config.yaml
n_head: 8
d_mlp: 1024
activation: "swiglu"
positions: "rope"
rope_fraction: 1.0
parallel_block: false
init: "uniform"
init_std_qkv: 0.04
init_std_up: 0.04
lr_head: 0.00714
decay_fraction: 0.71
steps: 11234
dataset: "wikipedia_en"
MLP neurons of a small language model. Each row is named by its layer, matrix (gate and up: input weights; down: output weights) and neuron, and shows model dimensions 112-207. Each number is 128 + 32 x the weight over its row's rms, rounded and kept within 0 to 255. A neuron's up and down rows have the sign that makes its largest values positive.
After each neuron's rows, "fires before" lists the tokens most often just after its 100 highest values on Wikipedia text that the model never trained on.

L9.gate586 [168 143 167 128 146 150 136 117 154 157  92 125 127  87 144 123  85  94 161  89 158 111 157  86 131 109 129 133 118 137 117  89 142  88 172 136 169  89 112 162 149 119  85 143 198 103  96  97  99 123 111 136 204  66 148 121 135 194 103 132 135  93  93  89 135 176  68 113 115 125 126 101 175 152  76 122 108 148 138 121  66  94 118 166 109 117 160 139  87 113 116 174 105 243 166 137]
L9.up586 [100 200 132 155 134  75 126 138  77 195  76  82 146  77 121 117 118 121 117 134 140 150  81 159  97  64 123 159 146 134 184 102 136  96  90 119 124 116  85 124 134 135 150 114 160 117 176  99 145 153 202 110 152 117 109 111  68 108 112 135 148  80 109 135 142  60 140  84 159 148  73 127 142 114 153 155 162 144 115 147 107  92 139 176 162 141 143 132  89 144 125 117 172 108 173 135]
L9.down586 [ 93  96 112 165 110 136 136 130 196 106 111 114 158 149  78  99 107 128 140  86 146 153 161  87  96 184 121 147 111 145 132 121  83  95 126 157 146 102 117 131  38  77 150 105 109 131 162 184  85 106 128 104 154 151 142 112 103 133  74 141 119  98 187  76 103 133 150 103 176 123 139 150 114 113 147 142 145 132 133 111 136 102 121  60 158 117 143  86 198 125 125  92 203 100  90 174]
fires before: " ", "-"

L9.gate316 [ 94 120 141 106 107 142 150  78 103 163 111 116 178  84  73 129 134 142 126 108 100 117 106 179 137 151 145 138 168  83 103  94  75  85  68  93 127  95 133 127 150 153 199 103 125 130 139 127 110 116 139 158 154  74 124 127 128  75 103 158 120 105 176 114 110 107 173 101 137 160  91  70 131 175  76  87 128  78  67 135  97 153 146  91  84  57 201 171 174 134 105  96 113 161 103  94]
L9.up316 [ 59 156 165 147 162 105 108 129  76 107  82 157  65  80 185 133 117 118  30 113 141 163 145  81 205 155 183 135 179 101 113  90 121 122 139 119 157 130 119 156  84 138  96 153  91 124 115 151 118 131 104 127  93 181 128 127 149  94 114 131 168 125  81 156 130 128 160  93 134 116 154 110 145 140 106 149  67 158 146  80 135  99 120 194 153 193  80 148 148 109 121  69  96 149  79 160]
L9.down316 [ 89  57 127 176 102 122 102 115 134 148 105 172 116 110  72 108 162  59 104 152 130 186 188 142 133 119 124 172 114 111 166 190  69 143  82 106  95 149 110 124 119 107 148 190 132  92 115 139 132 119 125 172 144 114 103 150 124 109 130 159  81 109 154 107  95 113 143 125 136 124 189 129 183  89  81 192 166 166 108 176 101 125 159 129 160 108 176 137 134 117 143 121  56 168  54 170]
fires before: "-"

L8.gate301 [135  88 156 171 132 194  78 140 200 125 142 120 110  85 179 113 124 141 184 102 156 104 134  90 133 178 159 134 144 160  69 100 120 136 131 106 187 142 179 135 149 145 131  97 145 120 130 129 165 103 127 135 153  76 153 108  90 188 137 147 101 122 154 158 135 129 104  91  89 190  94 110 173 112 118  97 111 170 112 134 134 150 150  71  75 136 137  87 177 185 151 102 176 156 138  94]
L8.up301 [107  91 168 141 164 172  92 129 119 142 170 190 117 130 122 121  66 186 153 146 110  79 134 104 168 129 148 174 120 124  72 115 109 127 125 148  86 104 142 157 130 124  86  89 105 121 129 131 131 144 112 110 163 169  91 162 116 158 122 181 178 153 111  91  96 103  90 129 128 172  95 110 134 118 137 163 142 177  44 169 199 143 166  55 194 100  84 137 105 156 158 187 189 166 133 160]
L8.down301 [ 89  97 106 114 146 113 119 171 130 152 150 131 104 127 136 123  63 113  94  66 135  79 105  94 101 118 121 109 132 119  99 109 169  99 118 131 124 113 112  80 132 120 113 149 172 169 173 165 171  90 177 120  68 156 105 131 152  59 122 106 139 155 115 161  88 134 120 149  44 146 143 175 164 114 186  67 137  91 138  98 140 143 105 181 149 128  71 121 163 165 156 139 104  67 108 134]
fires before: " ", " |", " (", ","

L6.gate166 [144 121 104 151 108 167  86 117 102 115 118 132 140 146 139 163 118 115  93 119 207  92 136 143 126 148 119  85 124 141 126 176  77  77 138 162 130 175 139  99 129 154 184  95 169 101  76 116  96 108  89 157 142 165 184  77 167 194 134 138 157 110 108 156 137 179 166  77 123 105  64  97 124 187 148 165 119 135 102 120 162 122 107 183 104  98 135 136  78 136 131 108 175  96 151  86]
L6.up166 [ 95  69 151 102 134 141 122 155  76 153  63 147 149 142 125 113  91 159  71  92 160  95 150 167 153 140 135 119 107 156 109 174 113  81 168 150 153 172 133 127  94 125 204 164 111 123  57 112 153 183 112  98 127 200 139 167 121 140 115 149 106  29  88 135 118 127 128  84  54 115 101 102  57 180  95 109 118 104 169 146 105 124 177 140 150 131 160 150 121  85 107 122 137 137 144  81]
L6.down166 [115 102 146 126 156 161 185  88 165  41  96 141 114 143 158 187 123  99 102 131 140 120 130  99  88 147 164 139 149 133 131 198  46 116 146 181 125 168 131 100 169 129 102 169 163 153 112  96  88 127 142 118 109 101 137  94 173 209 134 133 181 141 129 138  96 130 118 123 146 138 126 109 103 158 126  74 140  95 137 154  93 132 217 170 148 124 137  92 132 109 120 135 106 125 100 166]
fires before: ",", " |", ".", " ("

L9.gate284 [139 104 147 110 142 188 135 195 125 150 106 123  93 112 111 142 155 112 180 185 213 136 132 178 114 129 116 133 143  85  61 146 115 157 119 118 130  97 148  73 151 108 181  61 182 128 182 144 125 121 144 119 222 109 123  83 131  90 145  80 155 184 118 105 110  83 114  61 129 152 112 153 124  90 119 100 131 172 101  74 130 114 128 156  74  94 105 176  73 152 162  98 166 187 131  79]
L9.up284 [127 126 113 143 135 150 204 164  64 191  63 108  96 167 109  82 163 132 102 153 106  47 140 148 105 131  59 179 176 114 136 172 174  66 145 118 139 134 107 143 131 134 135  78 158  67 103 132 105 177 108 107 136 121 152 105 172 148 161 101 151 100 161 138  75  92 159  75 115 145 136 121 117 108 167 131 166 143  98 139 172 116 119 146  88 136 106 116 113 135 138 126 141 120 160 165]
L9.down284 [141 138 163  76  95 110 130  98 169  63 112  99 119 161  73 208 115 198 145 123 167 156  86 115 132 124 135 150 155  76 128 133  50 103 146 100  78  93 185 173  96 143  90  93 109 157 176 111  93 161  98 144 145 103 182 116  83  72 151 144 143 166 129 151 150 127 187 126 171 163 126 165 110  68 115 172 124  97 132 144 120 141 167  88 116 170 148 161 178 130 122 203 145 109 180 114]
fires before: " |", "w"

L2.gate930 [ 41 112  94 185 113 111 124 138 120 113  16 106 128 179 111 148 179  69 111 151  36 111 128 116 127 113  76 157  98  95 185  13 206 153  71  66 109  89 153 154 114 116 156 104 170 100  99 119 101 103 171 108 123 154 160 121  89  91 153  75 135 183 114  88 137 152 102 155 132 159  76  91 163 132 145 209 156 120 101  90 168 172 146  82  80 137 125 131 165 166 121 150 121 140 116 167]
L2.up930 [144  99 121 127 158 124 133 105 130 159 130 182 122 155 176 114 121 103  87 181 132 155 128 167 124  82 114 126 204  90 120  56 129 114 140  71  57 127 153 125 150 161 180 138 115 150  86 153 138 129 112 124 143 129 138  98 138 119 112 125 104  94 168 124 127 141 173 181 131 181 125 141 201 140 104 127 123  83 172 141  97 109 150 170 129 155 114 147  96 165 137 103 114 119 107 148]
L2.down930 [121 109 166 103 140 122 154  88 167 110 121 166 117 137 136  64 146 107 111 122 154 124 142  76 146 149 178  84 149 169 136 133 124 132 135 140 123  92 101 155 132 113 103 131 131 138 102 172 185 126 137  67  89  96 128 137  90  72  92 128  98 111 125  96 208 158 189 124 115 121 124 111 187  98  82  88 159 147 135 108 137 157 149 175 181  89 160 114 158 191 117 132 138 102  84 119]
fires before: "|", "==", "-"

L3.gate466 [155  73 101 125  96 104 116  96 159 149 172 138 140  68 135  84 122 139 139 171 146 135 155 105 136  93 143  51  94 144 133 121  60 151 192  76 114  57 158  97 115 169 169 131 105 119 183  97 147 147 193 138 147 114 148 119  91 153 117 150 111 138  65 140  96  77 149 124 157 168 194  99 195 146 123 137 122  99 128 173 140 176 136 125 102 121 106  87 107 103 122 132  83 104  74 134]
L3.up466 [124 132 149  90 171 154 160 154 129  96 119 130 119  74 138  98 105 139 113 148 125 113 137 100 155  99  95  33  91 162 116 117 106 113 179 106 161  85 147 119  96 157 193 124 143 147 134 166 127 152 184 130 177 149 203 128 132 117 168 159 139 134 135 127 113 152 135 120 174 173 117 116 123 134 148 135 173 139  76 158 162 114  75  76 128  99 142 106 149 133 143 150  75  93 100 122]
L3.down466 [138 151 118 166 177 112 146  74 166 100 112  60 137  86 137  80 130 186 134 165 207 125 180 108 159 122 147  97 180 129  85 109 113 152 125 114 152  93  96 184 149 134 101  54  99 138 190 152 215 156 176  84 198 159 172 196 153 129 127 112 141 103 105 140 116 105 141 117  42 103 171 155 152 101 101 122 162  76 149 142 109  67 130 135 157 131 136 103  97 160 137 141  67 113  90 150]
fires before: " |", "-", "it", "|"

L3.gate970 [181 127 124 137 127 177 130 122 161 162 118 131 137  66  57 103 101 106 100 129  88  88  77 121 150 151  70 175 108 184 134 100 111 114 163  91 162 118 140 160 147 170 154  90 146 150 122 105 119 126 159 129 102 128 176 106  59 139 134 150 145  81 111 156 142 107 101 149 118 210  85 109 135 167 130 141 168 108 156 117 153 133 138 121  88  88 111 106 124 132 132  87  80 134  66 125]
L3.up970 [125 141 151 194 198  98 164 162 103 191  87 138 133 134  86 110 147  56  95 113 156 124 109 131 158 114 147 154 148 127 104 125  89 127 126  71 109 128 141 112 145  83 188 140 110 124 114 163 104 173 122 183 130 180 100 125 122 140 147 154 123  84 130 189 110  92 103 170 154 116 159 119 133  94 170 102 174 128 116 147 120 106 184 114 147 154  69 161 140 131 150 120  82  52  83 167]
L3.down970 [ 84 184  95 155 112 124 164  95 146 139  97 150 140 162 132  70 179 115 107 131 153  90 140  95 142 157 164  71 171 156 109 130 121  94 150  96 141 103 152 113  88 171 154 181 112 149 119 169 181 183 169 165 147 138  94 154 130  58 104  85 104 164 172  90 113  73 135 108 174 129 118 107 204  77 173  98  86 106  61 174 104 102 105 157 173  95 121 114 109 183 160 117 101  81 165 213]
fires before: "-"

L9.gate714 [168 151 141 116 176 136 128 175 139 103 106 146 119 138 103  99 117 104  93 117 150 157 103 123  97 102 142 168 108 136 107 141 160 143 142 111 114  92 112 139 133 183 141 164 119  76 135 140 144  92 165 212 128  50  64 163  88 131 108 186 157 113 193 118  67 149 146 154 126 164 162 112  92 126 141 132 144 122 145 139 124 145 128 107 133 130 147 129 177 152 203 121 115  61 132 162]
L9.up714 [130 157 131 130 185 148 106 121 132 154 193 157 142 122 123 127 146  73 143  88 133 135 166 173 151  63 193 184 128  89  94 207  92 106 115 154 128 131 132  64  58  93 116 161 138 106 106 158 152  80 131 140 166 116 110 154  91  98 141 153  96 138 144 126 182 183 134 107  99  89 102 137  58 111 117  70 127  91 123 172 114 134 164 182  67 141 156 172 198 140 135 116 130 102  93 183]
L9.down714 [135  92  80 120 113 104 166  89 144 117 158 130 137 107  80 122 104 168 143 115 159 167 121 151 154 143  85  94 103 152  93  78 134 159 160  91  90 200 129 101 128 179 132 149 110 121 135 102 132 166 126  88 108 135 111  65 134  78 112 150 136 129 159 110 143 129 249 147 130 123 100 101 133 116 165 130 162  89 131  76  88 131 112 172 155 166 117 115 150 202 155 130 133 135 172 192]
fires before: "-", "in", "."

L9.gate57 [165  87 122 117 182 171  80 156 124 163 101 158 179 114  94 179 140 176 158 117 184  38 140 120 151 119 170 132 135 142 127 107  98 136 133 142 153 175 112 178 162 134  95  97 113 151 178 169 161 119 133 139  66  62 111 142 143  60 126 166 116 127  95 132 120 137  48 105 165 120 130 142  96  84 147 132  97 135  95 140 103 185  90 133  96 104 122 140 104 129 182  95 124 113 118 151]
L9.up57 [177 102 158 150 166 142  85 124 192 151  87 124  54  82 145 143 174 102 173 160 131 171  99 160 129 131 105 136  65  69 150 162 125 102 122 102 132 149 120 158 152 158  93  98 133 183 155 123 135 111 175 154 159 130 136 155 103 152 113 192 126 163 136 138 151 128  79  99 135 116 111  78 167 165 132 155 143 201 116 167 144 171 116 149 176 129 115 110 177 169 175 126 120 117 127 133]
L9.down57 [144 164 152 117 110 147 134 110 137 153  59 196 101 115 137 153 132  58 149 163 126 116 135  46 129 162  49 127 155 103 117 154 126 116 139  96 120 118  83 150 133 111  81 107 140 124 116 169 142  53 153 121 168 116 136 111  94 125 141 153 152 136 131 155 103 107  99 130 117 137 112  54 113 138 114  93 119 163 131 179 106 160 105 147 177 127 132 125 189 153 120 112  97 217 122  87]
fires before: ".", ",", "%", " million", "ased", "0"